{
  "num_key_value_heads": 6,
  "head_dim": 32,
  "hidden_act": "swiglu",
  "rope_theta": 77800.0,
  "qk_norm": false,
  "tie_word_embeddings": false,
  "init": "normal",
  "beta2": 0.98,
  "warmup_steps": 360,
  "decay_fraction": 0.917,
  "max_seq_len": 512
}
MLP neurons of a small language model. Each row is named by its layer, matrix (gate and up: input weights; down: output weights) and neuron, and shows model dimensions 32-127. Each number is 128 + 32 x the weight over its row's rms, rounded and kept within 0 to 255. A neuron's up and down rows have the sign that makes its largest values positive.
After each neuron's rows, "fires on" lists the tokens most often at its 100 highest values on Wikipedia text that the model never trained on.

L6.gate695 [123 100 121 165 166 146 159  94  89 104 140 104 175  83  95 165 149 109  82 107 152 132 119 175  82 145 147  91 159 188 137  94 144 120 133 173 152 165 179 107  79 114 148 180 146 140 115 121 125 137  95 150 163 130  53  98 108 146 134 159 128 198  88 144 141 120 130 132 133 139  86 144 139 111 169 214  83 140 201 181 164 133 161 133 105 164 134 112 147  85 108 168 154 147 121 107]
L6.up695 [ 86  59 109 108 106  96 105 148 134 132 145  85 123 109 130 181 179 148 134 138 127 109 115 168  96  72 150 166 140  92 139  90 189 130 196 112 110 118 141 147 156 131 146 138 136 180 177 137 148  88 121 134 130 183 182 118 120  59 135 156  49 116 127 128 147 110 176 160  75 176  77 111 115 166 157  72 119 103 157  97 180  97 131 139 167 125 149 190  97 174 179  80 119 146 173 122]
L6.down695 [126 150  65 166 117  96 112 176  99 107  54 143 145 126  79 107 123 130 124 138 166 158 161 180 127 183 127  85 144 166 131 134 132 144  81 119 119 212 141 102  73 112  33 128 115 128  96 131 132 193 128 150 104 120  77 130 151 106 125 114  83 137 150  90 133 182  56 146 149 146 151 146 138 152 141 180 121 134 167 147 152 189 149 127 109 122  99 120  85 114 152 130 121  95 133 142]
fires on: "v", "ed ", "op", "ip", "h", "ing "

L2.gate229 [122  60  69 171 119 147 108 172 119 136  95 190 106 123 141 132  53 121 102  90  34 115 125 157  38 199 104 169 127 110  93 133 106 139 106 127 118 121 148 177  55 112 124 179 152 152 129 125 126  74 115 144 138  97 174 104  86 168 157 131 148  95 167 141 141 134 124 113 157 116 149 142 120 135 134  98 149 112 132 112 129 149 148 107 130  99  95  93  97 134 100 120 151 117 127 152]
L2.up229 [112  92 101  90 119 104 147 140  96 133 113 119 123 171 124 140  76 155 104 151 124 127 110 132  74 124  30 131 211 111 140 143 125  98 170 162 150 140 104 101  87 141 136 195 123 165  99 128 164 117 123 148 127 119 113 144  87 113 168 168 123 158 106 112 164 152 118 117  93  87 120 126 157 148 111 160 119 125 189  84 149 103 157 158 173 121 168 132 153 111 143 138 190 102  74 134]
L2.down229 [168  97  93 138  99 138 148 103 130 159 190  63 123 132 127 122  84 171 135 130  98 148 163 164 118 145 133 106 138 173 102 148 121 111 120  68 138 112 159 128 104 112  83 160 177 124 111 115 172 125 177 119 175  94 166  91  72 148 168 127 156 105 150 158 131 146  97 162 160  89 122 137 124 132 143 108 130 160  61 137 115 118 158 116 118 109 143  81 144 118  57 147  33 103 143 141]
fires on: "ad", "ev", "aj", "od", "ach", "ab"

L10.gate399 [151 178 153 193 150 140 129  97 103 176  87 153 132 150 164 114 110 114 141 182 125  62 139 161 136 105 192 105 129 145 135 108  93  99 109 152 167 128 170 160  73  80 160 147  96  76 140 214 203 104 113 129  80 136 120 117 124  84 130  88 161 113 120 119 150 140  83  89  97 123 131 117 149 138 119 105 132 101 187 127 144  92 116 135 138 179 131 133 115 138 135 119 118 122 116 193]
L10.up399 [138  90 156 163  95 148 118 141 133 121 120 144  99 148 179 114 200 107 161 102 154 151 236 178 184  69  96 154 139 120 126 141 121 120 150 124 136  73 155 118 165 142 140 154 171 102 150 159 149  95 100 110 116 127  77  71 127 187 159  83 111 143 128 121 105 199 162 157 109 111 122 142 146  93 134 112 134 147  86 125  93  63  94 156 160 171  91  74  84 142 108 120 153 129 168  89]
L10.down399 [ 77 134 143 104 110 107 120 126 158  52 121  95 184 140  76 115 126 212 146  76 121 164 142 148  93  84 149  99 129 109 112 111  83 117 111  38 129 164 131 137 127  82 130 137 143  80 112 155  79 148  94 123 190 120 151 127 147 161 110 125  86 203 126 113 131  74 104  97 141 140 178 113 134 107  96 124 153  81 132  97 148 181  78 124 117 102 180  97  97 112 143 147 140  83 163 115]
fires on: "t", "oot", "et", "ick", ".", "t "

L4.gate592 [113  79 189 149 165 111  64  92  82 128 157 116 152 138 102  43 164 148 136 123 122 127 138  98  74 179 171 196 122 137 121 140 169 102  81 145 141 196 128 141 103 146 152  68 182 123 136 128 127 140 114 105 151  88 105 100 153 144 122 125 130  95 115  94 158 162 151 152 129 186 146 155 124 102 147 169 120  86  81  49  82 144 161  78 153  74 157 149 162 142 100 135 159 127 156 145]
L4.up592 [126 145 126 106  90 166 162 173 111 106 152 145 107 156  96  67 155 157 149 118 142  77  41 145 184 116 159 134 115  87  91 123 136 117 126 142 151 172 170 120 138 109 138 185  95 180 157  37 132 103 135 108 101 143 187 169 147 114 177  93 141 120 127  77 193  81 135  42 134 147 154 160 119 144 143  96  90  70 101 168 160 141 123 130 125 101 136 125  90 133 110 157 134 126 124 135]
L4.down592 [123  82 120 130 159  99 124 126 159 151  53 134 169 131 135 132 140 169 120 135 132 143 135  61 113 175 117 110 166 180 105 119 115 109 108 188 111 164  91  72 134 101 106  84 157 116 116 122 134 173 131 144 150 119 139 154 104 179  94  98 110 100  59 128 122 111 157 148 118 118 140 160 197 132  87 115 125 165 145  88 126 175 106 154  84 121 151 153 123 143 126 105 158 107 122 126]
fires on: "ev", "sid", "a", "as ", "o "

L9.gate104 [130  86  77 190 143 131  99  73  98  99 112 129 136 108 116 100 163 138 200 102 147 148 202 170 143  69 146 141 102 144 117  95 139  70  37 174 144 176 145 111  75 200 161 104 162 117 128 122 113 175 125 178 155 123 184  85 121 124 112  80 105 170 137 153 158  89 130 116 127 152  41  98 139 131  97 153 122 114 127 137 125  97 125 113 161 151  98 151  84 134 117 113 138 185 121 117]
L9.up104 [130 143 170 160 174 107  88 157 154 130 112 136 116  77 133 142 102 149 161 132 132  97 163 160  55 144 102 157 119 118 107 131  88 142 155 146  96 127  83 125 142 141 187 190 145 110 164  96  93 165 114 123 113 112 183 137 138 104 139 186 152 126 172  91 138 135 160 177 108 171  90 127 133 140 152 113 131  72 170  73 162 118 151 163 134 121 118 117  39 192 122  79 101 161 126 162]
L9.down104 [154 118 135 125 119  98  68 131 124  92 132  64 111 102 104  97 154 128 130 133 169 100 159 141 100 187 116 176 146 134 102 174 123 148 119 120  63 150 133 141  92 131 127  84 109 137  94  81 133  69  96 152 163  27 151 119 102 162 130 140  51 160 126 109 112 121  67 176 152  85 150  96 119 125 121 132  86 122 136 144 145  92 119 153 149 102 110 119 164 118 106 135 104 136 179 161]
fires on: "w", "f", "or", "ing ", "ost ", "ed "

L6.gate808 [115  59  74 117 101 106 199 122 145  94 158 111 195 170 113  79 131 128 130  89 156 147 101 176  78 153 171 146  57 133 126 139 110  36 101 121 111 138 110  89 119 133 167  67 133 116  98 160 113 144  89 135 179 177 139 155 109 116  87 122  96 113 114 127  96 133  65 104  92 113 122 105 116 126  61 120 124  93 136 147 178 159 135 166 122 178  89 210  63 101 163 173 137 138 140 126]
L6.up808 [ 94 141 108 101 171 110  74  74 147 179 108 155 180  87 164 150 138 126  98 197 126  51 102 162 118 107 109 147 130 145 131 160 149  87 129 138 160 122 151 160 141 121  91 223  88 151 126 135 137 175  95  80 182  73 185  56 118 106 101 121 130 136 132 182 130 194 156 142  90 165 125  82 132  98 152 124 122 122 151 130 177 131 109 162  80  81 134 117  99 108 103 154  77 137 126  76]
L6.down808 [ 97 125 142 153 114 100 170 131 109 133 162 102  98 122 133  89 154 180 144 158  92  94 132 113 123 140 165 156 135 113 167 122 128 132 149 144 129 179 128 168  67 121 138 158 107 174  94 111 165 158 136 113  80  82 173 157 143 152  75 159 143 189 103  83 174  69 106 126 154 131  67 164 141 105  73 124 118 116 120 120  80  46  82 149  81 185 141 120 131 147 184 113 109 151 150 118]
fires on: "ed ", ": ", "ost "

L10.gate581 [115 190 175 162 168 134 141 185 137  59  65  87 152 105 148 156 131 134 154 191 132  62  89 134  87 128 110 102  97 165 161 172 172 179 104 157 145 145 154  80 139 102 118 142 153 128  85 142 112 161  93 147 137 134 226 136  72 146 197 119 116 111  71  95 132  95 116 135  78 101  98 150 133  83 109 137 191 135 155  94 112 165 182 132 133 123 118 126 120 153 111 113 145 103 110  92]
L10.up581 [131 185 159 138 164 154 148 108 121 142 168 114 101  87 170 128 155 115 152  89 185  76 127  83 126 114 180 138 156  81 127 183 133 122 121  77 128 137 114 107 147 121 178  95 139 178 145 166  92 161 127 137 103 157 130  66 157 131 113 163  83  73 136 127 136  77 171 103 128 132 129 160 152 166 182 117 160 139  95 164  89 144 138  95  50 137 145 138 106 125 131 145  86 199 162  63]
L10.down581 [149  62 104 136 128 136  75  90 137 143 119 118 117 151 104 106 127 108 166  95 129 170 153 150 109 153 151 192  89 107 117 118 151 118 126 135 138 144 195 133  74 102  86 205 122 104 119  71 169 149  91  98  86  92  77 114 125  75 112 132 182 132 178 158 149 152 113 189  46 122 135 131 143  96 130 166  96 117 102 106  88 143 116  68 112 147 174 146 100  65 145 146 191  99 170 131]
fires on: "Y", "it", "A", "N", "ing", "b"

L2.gate127 [139  96 107 107 109  93  93  94 114 152 146 151  72 209 114  97 108 158  96 131  99 145 139 167 134 125 168 199 165 140 134 109 104 194 109 169 104 142 102 131  54 113 182 139 111 131  53 103 164  69 119 105 176 115 139 160 110 111 192 117 122 165 174  69 123 167 203 165 166 129 124  95 102  88  71 109 151 129  86  95 140 160 169 158 152 115  95 133 167 120  87  90 143 102 112 137]
L2.up127 [130  55 121 107  84 103  93 142 127 134 115 186 158  73 148 158 152 130 118  95 136 146 192 118 115  85 160 157 152 113  97 188 138 140 124 132 106 115 138 174 115 122 142 166 122 106  68 111 161 107 177 122 116 154 117 108 122  94 128  78 155 167  93 126 160 142 145 103  68 144  59 165 100 126 177 168 137 153  89 109 131 120 111 160 125 158 133 113 187  98  83 142 128  88  66 149]
L2.down127 [100  86 150 141 119 117 163 128 121 177 158 144 114  89 144 155 122 186  92  70  84 100 140 160 128  70  98 135 106 118 105  88 174 145 144  49 149 127 106 236 130 120  97 107 149 137  94 103 137 126 121  95 123 129 132 115  94 148  96 146 165 143 183 162 117 176 137 138 152 149  86 125  81 153 148 106  88  97 131 191 150 163 107 182 125 164 153 109 169 117  85 211 123  96 142 132]
fires on: "av", "and", "at", "mi", "aj", "ad"

L4.gate93 [133 101 137  94 145 149  72  77 131 102 109 162 126  40 135 129 145 121 150 153 166  83 103 131 100 147 144 223 198 113 140 116 131 156 157 110 161 102 145 130 147  74 120  69 137 142  56 165 171 106  64 207  87 123 152 113  83  90 143 129 154 155 163  96 164 168 110 134 125 126 124 123 102  87 115 185 120 140 100  84 122 118 124 123 147 142 181 116  95 102 114  83 183 161  70 100]
L4.up93 [131 154 139 157 118 235 126 102 134 158 121 140  84 151  95  83 161 144 139 128 172 134 129 125 138 114 172 147 184 121  71 146 124 100  80  83 131 188 140 169 159 138 113  92 122 149 134 102 169 134 111 164 153 157 120  94  82 139 128 148 156  88 130  80 127 143  79  97 183 136 120 101 125  71 131  64  83 152  90 133 179 109 115  77 152  93 166 126 177  57 111 120 113 172 140 110]
L4.down93 [122 153  88 150 127  54 154 177 150 239 132 137 128 144 152 125 124 144 138 158  96 172 158  72 153 127 117 113  61 139 177 125 102  99 146  80 114 148  98  89 126 171 146 166  87 146 125 125  80  93 181  85 118 109 118 159 133 165  89  55  95 159 110 101 148 142 167 142 155 123 145 116 149 173 151 111 141 141 175  98  98 158  99 170 149 137 128 149 111 180 128 123 105 149 129 164]
fires on: "that ", "is", "as ", "ev", "ther ", "fic"

L4.gate28 [ 96  68 169  77 124 114 142 119  84 144 186 118 140  90 101  98 168 132 156 202 121 127 153 142 178 118 199 108 109 131 165  95 134 129  81 121 123 113 152 163 143 113 234 142 126  67 109 137 159 109  88 161 105  90 122 101 132 212 162 132 134  35 123 151 151 129 145 150  73 117 125 137 120 137  41 126 150 142  88 110 128 133 148 108 157 170 152 183  98 143 122 145 143 106  70 166]
L4.up28 [141 118 133 166 116 112 109  98 131  81 189 107 111 129 125 131 184  84 127 121 141 110 172 115  92  86 135  81 140 150  69 133 162 120 149 101 198  76 132 120  95 121 127  93 147 104 101 153  34 183 105 175 130 136 122  52 124 127 170 107  87 106 119 133  90 103 126 156  78 133 124 178 179  97 141  92 113 149 169 153 112  75 126 155 101 129 134 113 139 108 109 178 162 126  95  84]
L4.down28 [136 128 148 169 144 148  89 137 141 121 125 128 100 150 133 126 129 110 119 112 138 183 170 162 125 121  80 140 103  64 146  95 121 119 132   0 146 172 104  52  68 184 118 117 100 138  97 124 107 100 158 150 144 134 170 111 208 122 123 118  98 143  74 139 115 119 136  80  72 131 140 131 156 134 151 170 100  90 148 172 203  86 131 150 147 119 159 128 145 136 152 121 148 121 149 162]
fires on: "et", "a", "t", "at", "f"